config.toml
n_layer = 10
d_model = 160
n_head = 2
n_kv_head = 2
head_dim = 64
d_mlp = 448
vocab_size = 8192
activation = "geglu"
norm = "rmsnorm"
norm_place = "pre"
norm_eps = 1e-05
positions = "rope"
rope_base = 10000.0
rope_fraction = 1.0
qk_norm = false
attn_scale = 0.125
bias = "none"
tie_embeddings = false
parallel_block = false
init = "uniform"
init_std_qkv = 0.031
init_std_o = 0.0
init_std_up = 0.031
init_std_down = 0.0
optimizer = "adam_variant"
lr = 0.00267
lr_mult_qkv = 0.5
beta1 = 0.9
beta2 = 0.98
lr_head = 0.00773
grad_clip = 2.0
warmup_steps = 244
schedule = "cos"
final_lr_fraction = 0.0
batch_tokens = 65536
seq_len = 512
doc_mask = false
train_tokens = 338800000
steps = 5170
dataset = "wikipedia_en"
MLP neurons of a small language model. Each row is named by its layer, matrix (gate and up: input weights) and neuron, and shows model dimensions 16-143. Each number is 50 + 12 x the weight over its row's rms, rounded and kept within 0 to 99. A neuron's up and down rows have the sign that makes its largest values positive.
Before each neuron's rows, "fires after" lists the tokens most often just before its 100 highest values on Wikipedia text that the model never trained on.

fires after: "=", " Cha", " ch", "na", "ala"
L6.gate61:53 52 46 61 52 43 39 45 62 54 49 64 59 48 56 52 46 53 56 40 39 45 26 51 64 67 64 21 41 45 57 69 71 43 41 58 46 49 45 44 25 31 52 64 32 68 43 50 53 36 46 54 35 31 63 67 32 73 57 55 43 44 49 44 63 48 53 65 69 53 56 35 50 49 38 52 40 25 21 24 59 25 64 39 58 45 55 37 35 69 52 27 23 58 63 45 51 38 33 56 32 32 55 48 43 43 73 59 41 45 70 74 46 49 49 50 38 66 58 54 51 53 59 58 54 48 45 65
L6.up61:45 54 51 44 45 56 50 64 60 41 50 58 64 50 54 90 99 40 43 28 45 53 58 52 53 32 57 59 51 45 45 49 60 66 50 57 31 45 29 55 67 60 64 45 23 51 35 51 36 49 30 37 44 61 59 42 43 62 46 58 21 41 54 36 50 58 73 47 27 34 35 38 42 46 65 41 61 45 41 35 65 41 40 52 34 42 65 36 62 50 49 35 77 44 60 69 61 34 47 59 52 42 44 48 63 50 28 39 56 63 55 50 62 44 43 42 46 51 56 56 47 53 60 47 52 62 52 36

fires after: " due", "=", " prior", " related", " Institute", " Due"
L4.gate444:47 47 55 76 64 48 37 58 68 39 55 66 39 29 41 67 51 50 49 62 44 61 71 54 41 59 54 58 51 46 57 41 62 57 63 65 57 56 36 50 35 40 26 59 37 51 51 54 65 24 57 58 34 31 45 51 52 51 35 49 53 58 34 48 65 58 61 44 75 52 45 35 65 67 46 51 59 63 41 52 31 42 61 54 60 56 50 53 42 58 27 45 50 79 36 52 33 60 58 44 41 43 42 39 42 49 42 49 43 37 49 50 45 56 59 69 56 21 56 45 36 70 43 51 66 59 15 57
L4.up444:32 41 40 79 53 35 45 61 61 40 61 51 33 32 36 54 58 52 48 72 46 60 69 50 48 58 68 65 54 71 40 50 65 48 72 28 45 52 43 53 50 52 32 62 55 52 48 51 57 52 61 58 30 12 44 65 46 50 39 42 67 47 51 52 49 44 63 54 51 49 68 19 51 50 35 59 53 63 59 58 41 42 67 35 42 60 71 35 29 51 48 51 55 52 42 74 44 69 68 22 34 45 48 44 50 38 51 66 46 42 52 44 28 53 43 62 54 33 55 37 48 51 41 73 62 58 40 45

fires after: " the", "=", " in", " with", " a"
L4.gate132:59 46 37 86 54 31 64 53 67 42 31 59 55 40 49 26 40 25 47 59 67 57 39 74 53 60 39 53 64 63 48 40 65 38 40 22 52 39 31 58 46 62 58 48 41 52 58 31 50 42 26 44 58 59 44 50 65 49 42 65 35 45 74 34 53 39 65 67 49 32 42 52 46 50 64 45 28 40 50 35 33 34 35 45 66 49 42 53 61 42 42 53 55 58 40 59 44 52 50 53 42 57 63 36 69 67 49 50 46 44 45 46 39 42 57 34 65 36 64 68 65 50 66 53 24 58 32 49
L4.up132:65 66 24 77 31 71 61 52 54 33 42 51 32 70 59 34 55 51 40 71 56 58 54 46 64 69 41 54 42 43 54 34 49 46 33 47 69 44 25 60 45 38 39 55 36 55 36 43 29 53 53 43 72 66 49 45 36 37 56 37 49 26 55 47 57 44 44 60 46 51 52 57 36 62 64 38 47 55 41 34 43 39 51 47 51 46 44 41 37 72 26 51 56 52 66 53 42 52 32 53 44 53 51 60 52 67 53 49 59 60 35 81 75 37 62 32 60 47 60 47 48 62 51 54 34 58 52 46

fires after: " on", " in", " On", " In", "On", " at"
L3.gate262:65 67 64 35 51 57 33 40 65 37 53 53 73 48 33 41 38 45 45 42 57 66 49 47 55 43 30 41 75 56 55 29 25 42 55 51 41 71 34 32 53 58 59 46 14 59 35 66 65 50 57 42 33 40 53 47 59 62 31 50 28 57 72 58 41 63 63 43 61 45 73 55 53 35 28 46 57 45 48 48 54 34 43 55 53 32 59 41 73 46 44 46 69 60 46 44 53 54 49 54 45 44 70 58 36 60 61 46 47 53 48 48 47 39 45 55 50 40 75 54 60 35 70 58 53 62 39 58
L3.up262:50 42 63 44 67 50 44 57 36 49 53 33 52 56 68 50 39 57 57 71 54 54 46 55 65 54 67 36 78 53 46 39 56 41 50 51 53 36 54 51 52 49 57 56 43 77 77 56 50 30 47 48 59 57 34 44 47 49 31 54 28 60 38 51 42 66 68 26 44 56 54 59 50 55 30 41 64 46 51 78 58 58 32 62 63 42 40 34 51 39 46 31 54 59 48 24 68 35 53 66 38 32 28 40 64 48 26 65 47 67 67 62 62 49 39 48 45 32 44 82 60 45 45 69 49 49 58 53

fires after: " of", ".", "%", " had"
L4.gate2:54 56 34 53 47 50 20 34 59 61 46 47 23 47 48 55 40 46 60 59 34 53 41 50 39 60 48 30 67 65 70 41 63 42 57 48 36 48 58 37 50 46 32 47 50 55 52 61 61 50 29 53 35 60 55 46 32 35 56 32 45 59 47 67 77 44 53 57 59 54 49 61 33 62 54 72 39 35 54 46 58 32 62 54 55 46 62 55 59 39 41 58 49 68 57 34 50 44 54 58 31 40 25 52 43 34 32 46 26 33 56 43 56 56 39 77 49 42 45 29 62 52 35 32 42 39 40 46
L4.up2:40 31 33 51 61 61 57 33 53 53 48 60 45 51 54 46 27 35 51 49 33 61 55 80 73 70 63 40 49 39 50 21 59 52 39 55 59 40 45 67 65 48 35 34 43 55 70 59 74 53 51 27 78 48 52 59 51 32 46 35 56 49 40 69 59 45 27 55 76 30 43 47 66 45 57 70 60 50 65 51 60 56 55 48 51 41 48 63 84 36 46 43 54 45 69 37 66 77 69 32 47 54 41 46 49 67 50 39 30 57 44 55 46 45 49 43 45 44 58 56 65 50 59 54 55 54 64 54

fires after: "=", " =", " career"
L4.gate432:53 49 56 63 65 31 29 67 45 46 52 66 44 40 48 51 55 54 50 43 37 45 46 41 31 53 46 55 70 54 45 47 58 20 39 66 42 56 39 37 55 46 48 74 60 54 39 43 66 47 36 48 61 53 52 56 68 39 41 58 57 70 44 39 50 55 39 51 65 22 59 42 55 50 49 52 50 46 43 30 50 39 53 52 58 51 37 43 51 61 39 45 73 66 60 39 37 59 69 71 10 37 66 42 38 52 16 47 54 53 53 35 57 42 39 50 62 69 61 62 53 57 70 20 62 48 47 52
L4.up432:45 63 55 67 43 56 42 66 43 61 63 45 34 47 46 55 48 45 59 42 41 34 60 23 71 49 29 47 52 34 29 41 50 34 48 36 35 54 32 41 29 62 41 57 58 46 29 55 50 44 36 52 40 35 44 65 61 54 54 52 49 59 57 52 87 53 51 43 43 42 45 32 60 47 32 52 28 62 29 78 46 41 37 50 48 51 51 45 59 29 39 41 52 31 68 52 39 54 55 46 38 39 60 42 44 36 39 57 32 58 63 60 64 36 32 51 47 74 58 61 45 42 75 40 55 49 51 55

fires after: "=", " =", "s", " election"
L3.gate112:44 71 36 57 50 46 46 62 58 49 61 44 43 43 52 53 52 47 51 44 30 42 33 54 38 58 51 35 49 36 44 51 45 39 66 52 52 56 42 35 51 61 50 42 49 55 36 67 59 19 47 59 56 49 22 52 37 39 32 68 46 54 40 42 57 60 37 56 45 52 67 28 52 18 45 64 31 66 51 45 33 48 74 47 59 56 33 53 58 39 53 47 33 42 66 54 31 56 62 49 47 49 28 30 39 55 65 60 39 32 29 61 44 59 46 72 68 54 56 51 33 36 68 32 64 54 46 33
L3.up112:51 30 51 53 39 42 44 69 40 34 56 72 50 54 19 57 63 54 49 27 61 35 38 43 30 50 42 54 36 67 74 50 59 44 56 27 35 46 38 52 61 59 47 58 67 65 57 55 46 48 46 56 55 49 39 61 23 41 53 63 61 65 62 27 40 65 48 27 49 43 77 27 23 65 53 50 28 55 46 45 36 53 58 51 47 35 35 47 42 49 36 20 51 46 54 63 31 44 36 61 37 57 59 57 45 54 35 45 64 56 50 33 61 54 50 58 32 51 49 40 41 27 39 44 48 64 50 49

fires after: "."
L6.gate165:32 66 42 72 63 48 49 41 62 47 54 62 54 40 63 61 39 46 65 45 38 44 56 56 26 48 63 12 61 53 41 34 38 69 43 64 65 27 66 51 67 46 39 50 43 66 50 39 48 41 52 65 32 59 57 36 37 49 46 65 39 41 49 59 48 43 65 40 75 35 69 65 50 68 53 75 47 32 66 50 41 47 56 66 53 35 69 53 61 33 58 46 49 53 49 33 74 51 51 43 50 46 31 47 59 53 66 55 55 53 72 47 46 58 50 44 47 36 64 66 55 60 44 36 30 31 50 48
L6.up165:72 39 38 45 43 55 44 29 44 60 45 43 72 53 80 33 54 59 52 56 68 64 61 45 72 35 31 49 41 33 68 59 46 55 49 66 49 32 56 40 45 61 60 50 50 57 29 48 39 51 53 49 55 34 27 62 48 47 70 42 41 51 58 52 67 60 60 49 35 61 70 39 42 55 27 74 55 51 36 74 41 39 42 56 37 43 47 50 47 45 44 61 62 40 69 42 55 53 37 47 49 67 40 42 51 53 46 57 37 37 56 60 64 59 48 42 44 74 64 60 71 66 64 61 39 78 48 32

fires after: "."
L6.gate125:54 53 43 66 68 48 36 43 66 60 53 49 53 49 39 65 58 30 50 31 33 48 57 49 46 29 40 36 61 44 54 40 47 63 67 68 45 38 38 47 64 25 47 52 37 54 51 46 66 35 45 35 32 66 61 10 50 43 48 67 38 65 39 48 55 51 48 68 68 48 43 53 53 47 60 57 58 17 41 50 47 49 51 48 42 46 50 44 30 57 52 54 46 40 46 41 40 50 57 59 53 36 33 21 56 57 45 53 60 55 55 41 56 45 52 29 58 50 48 64 69 57 58 48 37 88 40 37
L6.up125:52 46 72 48 18 75 43 56 51 52 63 66 51 50 67 60 46 49 58 60 65 49 52 55 53 26 28 41 39 70 53 36 65 62 44 40 58 51 55 45 51 53 42 44 51 64 49 42 39 45 50 35 48 52 38 50 35 56 68 25 33 50 71 56 54 53 52 46 54 57 53 37 42 56 43 50 56 59 34 54 36 56 43 25 25 21 69 52 53 28 27 65 63 38 73 43 47 49 69 55 78 60 51 49 49 43 71 69 39 63 63 53 54 37 63 45 48 73 57 52 49 48 50 37 49 37 68 23

fires after: " in", " In", "In"
L4.gate319:39 37 48 53 33 60 50 60 56 46 55 43 64 37 46 48 57 47 55 44 41 43 39 48 61 71 39 37 57 46 54 53 37 46 47 66 77 47 37 33 59 51 55 45 33 48 46 67 25 48 53 41 45 63 37 32 67 23 71 57 46 49 32 41 62 61 50 49 54 45 51 27 53 65 43 36 64 62 38 42 39 43 57 39 59 45 49 27 38 48 45 50 57 37 47 64 62 61 52 42 40 51 58 29 45 85 49 45 28 43 47 52 43 44 41 44 45 39 42 59 62 39 83 68 56 51 45 65
L4.up319:40 51 55 42 49 53 55 44 62 42 50 39 59 55 30 50 52 40 39 32 29 36 54 28 51 33 40 61 60 64 52 46 45 67 58 56 58 32 38 33 58 50 61 42 33 57 60 51 50 62 80 41 58 50 44 51 57 29 59 25 66 56 47 68 58 40 26 65 48 60 42 61 48 68 53 58 58 49 66 31 47 59 54 30 61 30 48 44 32 18 45 40 19 60 66 59 65 31 45 44 40 56 52 39 52 58 46 60 38 52 32 46 31 46 47 48 52 59 39 52 53 50 53 35 60 74 60 57

fires after: " in", " 18"
L4.gate232:49 68 48 52 44 47 31 39 66 34 45 63 48 49 53 45 56 24 66 49 37 63 37 60 54 51 27 34 68 42 48 36 46 61 37 60 77 52 29 44 77 50 38 66 52 51 45 37 53 41 60 34 37 54 53 71 47 46 35 68 42 45 43 54 60 56 51 49 67 40 51 39 65 67 54 57 53 45 33 50 61 41 58 56 37 42 40 67 68 41 61 47 67 51 31 52 75 62 53 36 50 42 57 71 43 67 49 52 38 55 51 35 46 50 55 45 55 39 77 54 49 58 59 68 50 49 39 49
L4.up232:65 72 48 37 45 50 67 59 44 48 40 48 31 43 31 57 45 69 58 41 58 53 50 28 40 41 50 52 43 58 72 65 41 57 39 74 52 47 25 34 54 38 48 50 50 25 54 35 63 52 48 53 61 48 45 51 55 34 25 42 59 55 57 45 33 57 51 48 46 49 66 55 29 73 59 44 52 50 42 50 64 54 45 59 39 33 41 57 65 38 29 70 48 57 67 41 54 52 34 55 28 65 66 71 46 64 58 30 51 71 41 26 46 68 63 35 49 53 46 48 64 52 64 28 28 52 51 65

fires after: ".", " in", " this", "\n\n", ",", " July"
L4.gate126:64 72 19 68 50 37 50 31 52 56 36 59 31 53 59 50 53 39 75 65 51 51 56 56 19 38 46 56 40 49 41 51 54 52 63 60 57 58 27 33 64 46 50 69 40 61 37 61 59 70 29 46 49 54 50 59 42 45 39 54 38 62 55 47 70 36 42 59 72 38 58 53 51 43 66 60 50 61 24 22 46 30 67 59 55 40 51 43 76 38 66 70 37 47 38 39 52 39 61 48 34 46 66 58 36 31 41 25 54 32 47 46 40 40 51 35 39 61 51 71 56 50 57 50 44 44 54 51
L4.up126:55 55 38 38 58 55 34 62 38 46 45 63 37 69 61 56 36 47 53 60 56 47 38 38 76 39 58 66 65 56 54 47 40 51 51 47 52 62 29 70 53 46 67 46 29 47 37 61 47 50 63 46 49 38 27 35 84 57 43 57 45 67 66 64 57 52 32 72 37 48 73 67 37 32 45 29 74 49 48 49 51 35 38 63 47 41 56 37 41 50 47 47 65 50 48 39 42 62 51 41 41 50 79 49 42 57 75 38 48 82 45 27 48 71 67 51 57 43 46 28 47 56 61 67 40 62 47 35